config.toml
num_hidden_layers = 22
hidden_size = 160
num_attention_heads = 5
num_key_value_heads = 1
head_dim = 32
intermediate_size = 448
vocab_size = 8192
hidden_act = "swiglu"
norm = "rmsnorm"
norm_place = "pre"
norm_eps = 1e-06
positions = "rope"
rope_theta = 10000.0
rope_fraction = 1.0
qk_norm = true
attn_scale = 0.177
bias = "all"
tie_word_embeddings = false
parallel_block = false
init = "normal"
init_std_qkv = 0.0567
init_std_o = 0.00855
init_std_up = 0.0567
init_std_down = 0.00511
optimizer = "muon"
learning_rate = 0.0113
lr_mult_o = 3.0
beta1 = 0.9
lr_head = 0.0272
warmup_steps = 0
schedule = "cos"
final_lr_fraction = 0.03
batch_tokens = 16384
max_seq_len = 512
doc_mask = false
train_tokens = 125500000
max_steps = 7660
dataset = "wikipedia_en"
MLP neurons of a small language model. Each row is named by its layer, matrix (gate and up: input weights; down: output weights) and neuron, and shows model dimensions 0-95. Each number is 128 + 32 x the weight over its row's rms, rounded and kept within 0 to 255. A neuron's up and down rows have the sign that makes its largest values positive.
After each neuron's rows, "raises" lists the tokens whose logits its output raises most directly, leaving later layers aside; "fires on" lists the tokens most often at its 100 highest values on Wikipedia text that the model never trained on. A number after a token or word is its count.

L18.gate211 [126 146 128 135 145 106 145 165 105 189 154 160 121  90  85 156 155 125 125 116 158 138 160 136 168 160 135  68 141 118 102 189 145 126 164 144 147 148 124 132 236  96 107 181 136 123 111 141 153  87 163  69 113 196 131 118 129  78 108 110 101 139 117 147 123  93 186 158 166 120 195  95 106 102 117 173 113 119 129  75 140 109 103 121  88  43 146 142 130 171 137 108 159 140  76 146]
L18.up211 [143 131 140 145 133  93 109 134 173 144 146 103  94 146 186 109 204 187 189 124 186 113  54  77 136  58 142 134 158 161 148 134  95 146 147 119 136 190  97 126 144 117 150 169 170 114 162  92 149 137  87 106 131  96 143  83 121 153 100  50 106 164 142 162 149 154  77 128 114 180 149  87 100 157 138 122 171 116 158 130 141 131 148 121  58  89 133 137 156 129 132 124 165 103 154 180]
L18.down211 [147 156 171 109 139 150 163  86 159 119 143 148 177 149 110 135 114 138 142 154 197 116 115 166 135 115 121  94 142 136 176 138 189 113  64 152 159 132  84 192 167  71 117 167 118 144 158 139 157  89 147  88 109  81 170 133 146  89  77 176 109 124 149 120 123 167 116 122 131 119 115 153  53 128 191 116 139 186  89 163 115 134 117 111 125  73 179 145 116 158 107 122 144 148 122 126]
raises: "ories", "ater", "ory", "yr", "ological"
fires on: " the" 48, " The" 24, "The" 12, " he" 9

L2.gate201 [145 119  96 127 121  90 137 125 201  72 134 116 139 126 137 148 178 147 124  96 151  38 154 132 141 131 115 114 130 135 114 142 182 107  98 161 111 158 162 148 125 173  77 117 116 106 156 133  81 133 152  49 175 152 167 118 145  92 135 152 155 121 166 146 152  90 147 138  80 124 114 114  97 133 132 109 196 111 190 108 166 129 156  88 125 105 144  43 122 164 126  55 134  65 120  85]
L2.up201 [119 133 113 128 142 137 136 144 172  39 117 127 140 188 116 135 137 154 135  96 167 115 150 136 137 130  51 141 171  81 110 114 110 109 152 136 132 198 133 150 128 170 115 133  78  89 154 115 101 141  72 111 124 113 146 119 107 159 195 163 148 128 122 114 132 121 108  66 103 137 106 121  57 116  99 124 172 151 209 130  88 138 164 101 132  96 152  94 125 145 142  45 144 107 151  78]
L2.down201 [120 146 113  78 108 128 150 145 168  94  81 142 193 128 101 160 132 146 162 108 121  73 134 201  91  99 109 133 106 102 127 148  80  64  98  92 169 183 144 106 143 128 186  81 112 157 187 129 134 156 154  86 180 106  92 130 163 145 149 110 152 153 114 117 134 104  98  78 149 151 139 122 106 152 153 123 138 106 168 134  90 154  88 104 122 125 118  67 105 174  96  95 126 140 177 124]
raises: "ing", "ed", "back", "urn", "che"
fires on: " Bar" 22, " War" 15, "ition" 13, " service" 12, " agreement" 7, "-" 6

L18.gate325 [130 172  84 112 101  88  72 164 149 125 162 160 162 171 167 124  64 140 117 107 104 144 140 143  88 157 147 122  98 119  99 135 174 120 199  90 166 133  89 171 184 191  98 208 155 128 120 164 111 148  78  78 132  89 144 134 120 120 101 155 172 147 137 190 140 115 133 172 149 127 156 131  78  87 152 113 163 119 165  80  70 114 107  72 109 133 116 143 159 135 111  62 158  64 158 126]
L18.up325 [170  12 103  87 116 127 110 125 137 113 191  96 107 155 193  95 106 131 113 118 156 152 125 145 127 137 204 177 114 153  65 118 100 144 147 143 186 161 150 121 106 107  96 146 116 103  67 153 142 155  71 146  46 107 158  89 106 157  92 188 134 100 157 155  99 148 138 161 168 129 152 103 129 106 103 134 133  89 164 134 124 149 149  88 111 172  81 109 114 146  88 113 132 153 115 150]
L18.down325 [132 153  84 133  53 127  75 157 112 181  83  94 122 123 175 110 111 117 118  57  85 151 148  63 177  87 105  93 102 130 126 107 153 117 145 105 111 212 155 102 140 102 115 139 166 150 151 149  90 114  81 105 110  66  94 126 192 102 116 131 174 134  66 127 108 117  81 150 165 119 195 156 109 139 115 136 103 150 152 160 127 164 156 155 107 152 140  92 126 103 130  99 148 100 120 167]
raises: "ighter", "ion", "ady", "ions", "Professional"
fires on: "L" 29, "2" 17, " l" 16, "s" 9, "l" 7, " S" 7

L3.gate377 [100 149 145 116 157  95  86 152  81  86 105 168 138 155  78 151  69 111 151 138 135 118 133 164 144  94 130 103 134  75 117 139  94 104 137 120 125  94 155 138 120 134 102 100  92 140 136 127 128 100 142 122 112 112 153 181  99 149 134 139  96 134 119 132 131 125  73 164 173 149 104 139 103 107  47 163  77   0 141 127 104  94 120  82  68 112 163  99 139 132  95 122 156 139 171 148]
L3.up377 [116 146 174 184 133 131  55  99 136 155 141 125 134 123 123 162 123 121 110  96 111 125  82 170 167  90  95  88 153  54 120 172 142 151 138 115  75 162 171 181 127 146  23 111  80 151 167 159 146 164 107 125  87  83 117 138  99 104 127 161 139 108 149 133 174 137  80 140 105 115 139 158  95 111 100 131 114  92 154 156 119 171 101  78 115  91 145  80 131 102 119 108 155 140 148 197]
L3.down377 [145  94 123 142 138 115 118 136  98 105 110 142 124 102 177 156  75 217 224 119  93 107 143 113 105  77  78 167 118 111 149 109 149 114 122 160 153  71 110 167  64 149 148 126 144 132 132 168 110 108 201 113 102  92 133 194 108 115 163  87 105 115 103  75 118  96 117 159 125 150 144 109 116 158  76 149  73 124 165 137 110 120 112 115  58 191 152 151 139  94 180 142 113 137 168 119]
raises: "eries", "ery", "ng", "ement", "rics"
fires on: ":" 36, " +" 20, " days" 9, " /" 9, "bour" 7, "ments" 4

L6.gate30 [144 147 116  85  93  94 114 170  80 153 117  95 130 123 170 164 123 135 101 151 157  97 137 148 105  99 102 129 117 114 135 168  69 169 118 120 124 140 136 159 135 132 139 179 113 103  85 120 178 156  97 118 168 101 142  73  90 134  76  95  87 122 144 155 146  98 163 140 177 208 215 177 127 127 143 141 115 147 136  78 134   9 105 106 122 153 163 100  66 163 141 163 110  97 164 119]
L6.up30 [156  77 138 147 146 109 121 137 170 130  24  55 152 143 159  91 133 132 124 143 127 104 193 141  98 113 130 141 132 124 165  94 103 103  90 125 125 108 148 138 134 142 148 150 161  87 104 168 138 155  80 106 130 185 160 101 136 172 162 136  92 132 120 189  83 126 144  87 189 163 163 147 138 143 172 144 172 168  73  84 104  62 161  76 124 153 117 158 134  86 135  97 136 190 137 126]
L6.down30 [148 152 135 139 155 167 114 111 157 124 113 103 126 151 103  83  85  97 148 144 136 142 158 139 163 109  79 137 117  96 108 157 108 149 123 121  74 138 172 173 147 157 117 144 142 145 101  87  73 163 121 112 131 134 112 132  97 138 113 125 143 113 149 159 102  86 104  94 184 176 151 152 147 107 156 178 101  81 104  81  95  76 149  90 167 124 171 107  63 109 108 139  77 179 124 114]
raises: "aching", "ached", "acher", "aches", "ach"
fires on: " Co" 21, " pre" 20, " co" 16, "ro" 10, " Pre" 8, " Box" 4

L5.gate302 [ 85 121 101 115 152 112 131  80 145 183 151 202 154 139 158 145 128 157 116 157 152 130  88  86 191 101  89 164 109 124 120 111 140 154 126 188 158 111 156 114 124  87 113 116 149 172 138  94 153 145 111  78 160 145 120  95 177 158 177  88 111 155 111 194 126 129 138 101 144 116 155 125 117 115  49 135  77 112 151 155 118 107  86 145 110 165  41 127 113 112 117 147 152 199 134 142]
L5.up302 [125 101 143  41 135 132 124 127  65 180 109 124  89  80 102  98 185 107 133 140  91 112  87 130 118 131 125 196 100 102 164 141 112 159  64 142 108  95 171 151 109 171 103 170  98 120  96  63  74 160 160 122 155 156 124 122 158  92 110 133 112  91 155 166 122 116 136 121 129  76  81 195 103 145 163 132 122 136  99  93 110 157 132 144 115 156 122  77 131 156  45 109  83 102 143  66]
L5.down302 [ 58 175 131  92 145 194  73 149 108 171 127 177 105 130 182 149 104 141 131 135  84 129 102  89 128  57 131 139 148 170 159 117 127 152 121 105  38 153 158 134 151 139  91 114 125 170  97  88  95 175 124 130 155 164 130 159 116 130 174 182  55 126 136 193 135  64 101 105 134 135 103 108 133 140 149 142 147  94 115 129 169 164  95 183  81 109 127 135  58 137 120 105 157  69 162 100]
raises: "teen", "een", "\":", " months", " minutes"
fires on: " four" 25, " six" 15, " five" 13, " three" 12, " eight" 10, " Six" 6

L2.gate310 [ 88  88 134 125 106 131 144 101 127  81 116  66 135  99 155 143 150 129 160 114 107 132 127 104 123 158  93 144 115  39 108 119 177 195 106 148 143 135 193 122 163 113  89 126  91 117 144 148 102 101 134 111 130 147  84 164 144 120 163 169 174 177 202 142 156 142 128 101 144 132 178 150  61 187  77  71 123 145 152 110  82 126 123  97 140 139 100 137 211 108 123 152 115 120  94 127]
L2.up310 [ 78  66 121  91 163 158 144 120 143  91 170  94 130  88 128 184 118 136 149  94  99 109  99 142 127 136 127 116 171 100 118 164 207 191 138 179 108 126 137  98 154 157 115 142 154 152 126 136  78 102 124 130  95 109 105 148 182 152 141  61 138 162 213 159 170 131 166  89 190 154 123 141  71 165 120 120 104 172 154 140 123 113 109 136 183  77  96 164 197 118  87 119 126 132  97 122]
L2.down310 [118 126 170 125 110 139  79 105  82 131 130  72 139 117 130 152 132 162 158 168  50 161  97 135  77  99 126  97 151  60 126 132 104 166 117  99 145 178 171 132 149 127  90 116 165  83 123 120 121  74 124 109 164 113  79 137 170 138 171 148 122 155 173 104 110 174 135 102 121 133 114 169 109 182 105 159  96 163 133  98  81 151 169  82 144  94  72 133 128 152 103  75 128 135 122  46]
raises: "ership", "atives", "ations", "ative", "ation"
fires on: " found" 18, " present" 11, " reported" 11, " provide" 8, " Public" 8, "resent" 6

L15.gate236 [124 165 156 126 175 153 120 126 121 127  41 158 148 126 137  84 136 126 156 115 160 101  96 149 140 154 195 118 182 145  53 133 192 118  98 173 123 155 110 129  67  97 129 137 110 180 119  63 167  90  62 105 100  98 113 201 155  82 147  90 162 117 129 113 161 159 109 117  81 172 102 198 143 180  81  97 126 102  76  93  86 124 156 135  75 212 151 125 173 143 155 148 184  94 157 107]
L15.up236 [108 128 120 110 128 142 119 176 145  80 129 113 143 100  63  83 185 119  72  79  82 130  81  99 186 108 132 104 130 118 101 156 183 111 149  63 156 169 133 113 149 117 143 106 112 165 111 127 176 118 171 146 105 132 116  71 142 133 123 143 141 137  77 103 127 101 154  84  69 141 139 131 173 163  79 171 134  92 110 177  84 149 141 112 106 117 149 195 183 133 161 140 175 100 146 183]
L15.down236 [142 112 201 111 170  87 126 170 208 136 146 158 115 105 184 122 136 112  79 113 124 153 184 158 112 105 126  86 155 176 115 117 138 109 184 119  62 139 128  98  92 127 151 118 158  98  86  85  98  96 145 116 142 156  60 102  94 137 157  86 167 111 108 101 171 122 151  98 127 124 131 153  75 190 119 141 135 123  95 107  56 191 182  82 117 171 159 145 148 150 116 129 104 143 128 153]
raises: "he", "les", "hes", "leg", "ign"
fires on: "ing" 15, "ush" 9, "ed" 9, " |\n" 7, " worked" 6, "board" 4

L18.gate185 [166 152 162 161 102 111  53 105 192 133 125 121 145 184 103 178 146 186  87 185 154 144 145 128 143 115 122 165 149 214 170 141 127 162 185 146 146 127 146 117 152 154 116 118 137 129 196 144 101 183  62 136 138 139  74 111 162  94 141 143 113 150 120 159 140 178  99 129  80 152 141 140  81 109 118 126 146  84 178 105  89  98  89 108 123 147 122 146  98 143 142 123 104 180 163 154]
L18.up185 [113 161 208 112 151 138  82  92 101 147 119  92 120 151 145 124 146 184 127  62 115  78  94 102  59 151 146 136  97 160 186 148 120 164 162 188 114 184 176 131 158 172 151  60 109 139 108 117 170 119 139 106 122  84 142 143 166 120 156 184 139 200 129  96 143 137 112 129  79  96 144 107 171 124 148 113 148 136 109 141  97 171 136  96  82 172 138 166 141 182 123 108  77 106 161 181]
L18.down185 [163 111 142 148  89  99 112 110 145 113 107 144 154 178 159 131 141 100  59 125 136  63 111 136  80 143  97 145 148 137 126 158 190 163  84 101  83 140 111  94 166  96 105 116  99 116 104 119  89 133 140 106 114 162  62  85 105 138  51 136 169 114 191 157  79  91 118 136 102  84  98 162 130  90 101 158 124  85 116 148 132  87 119 127  96  87 108 155 108 102 158  94 158 125 136 101]
raises: "force", "ct", "ax", "row", "act"
fires on: "." 37, ".\n\n" 29, "-" 10, "|" 5, " |\n\n" 4, ").\n\n" 4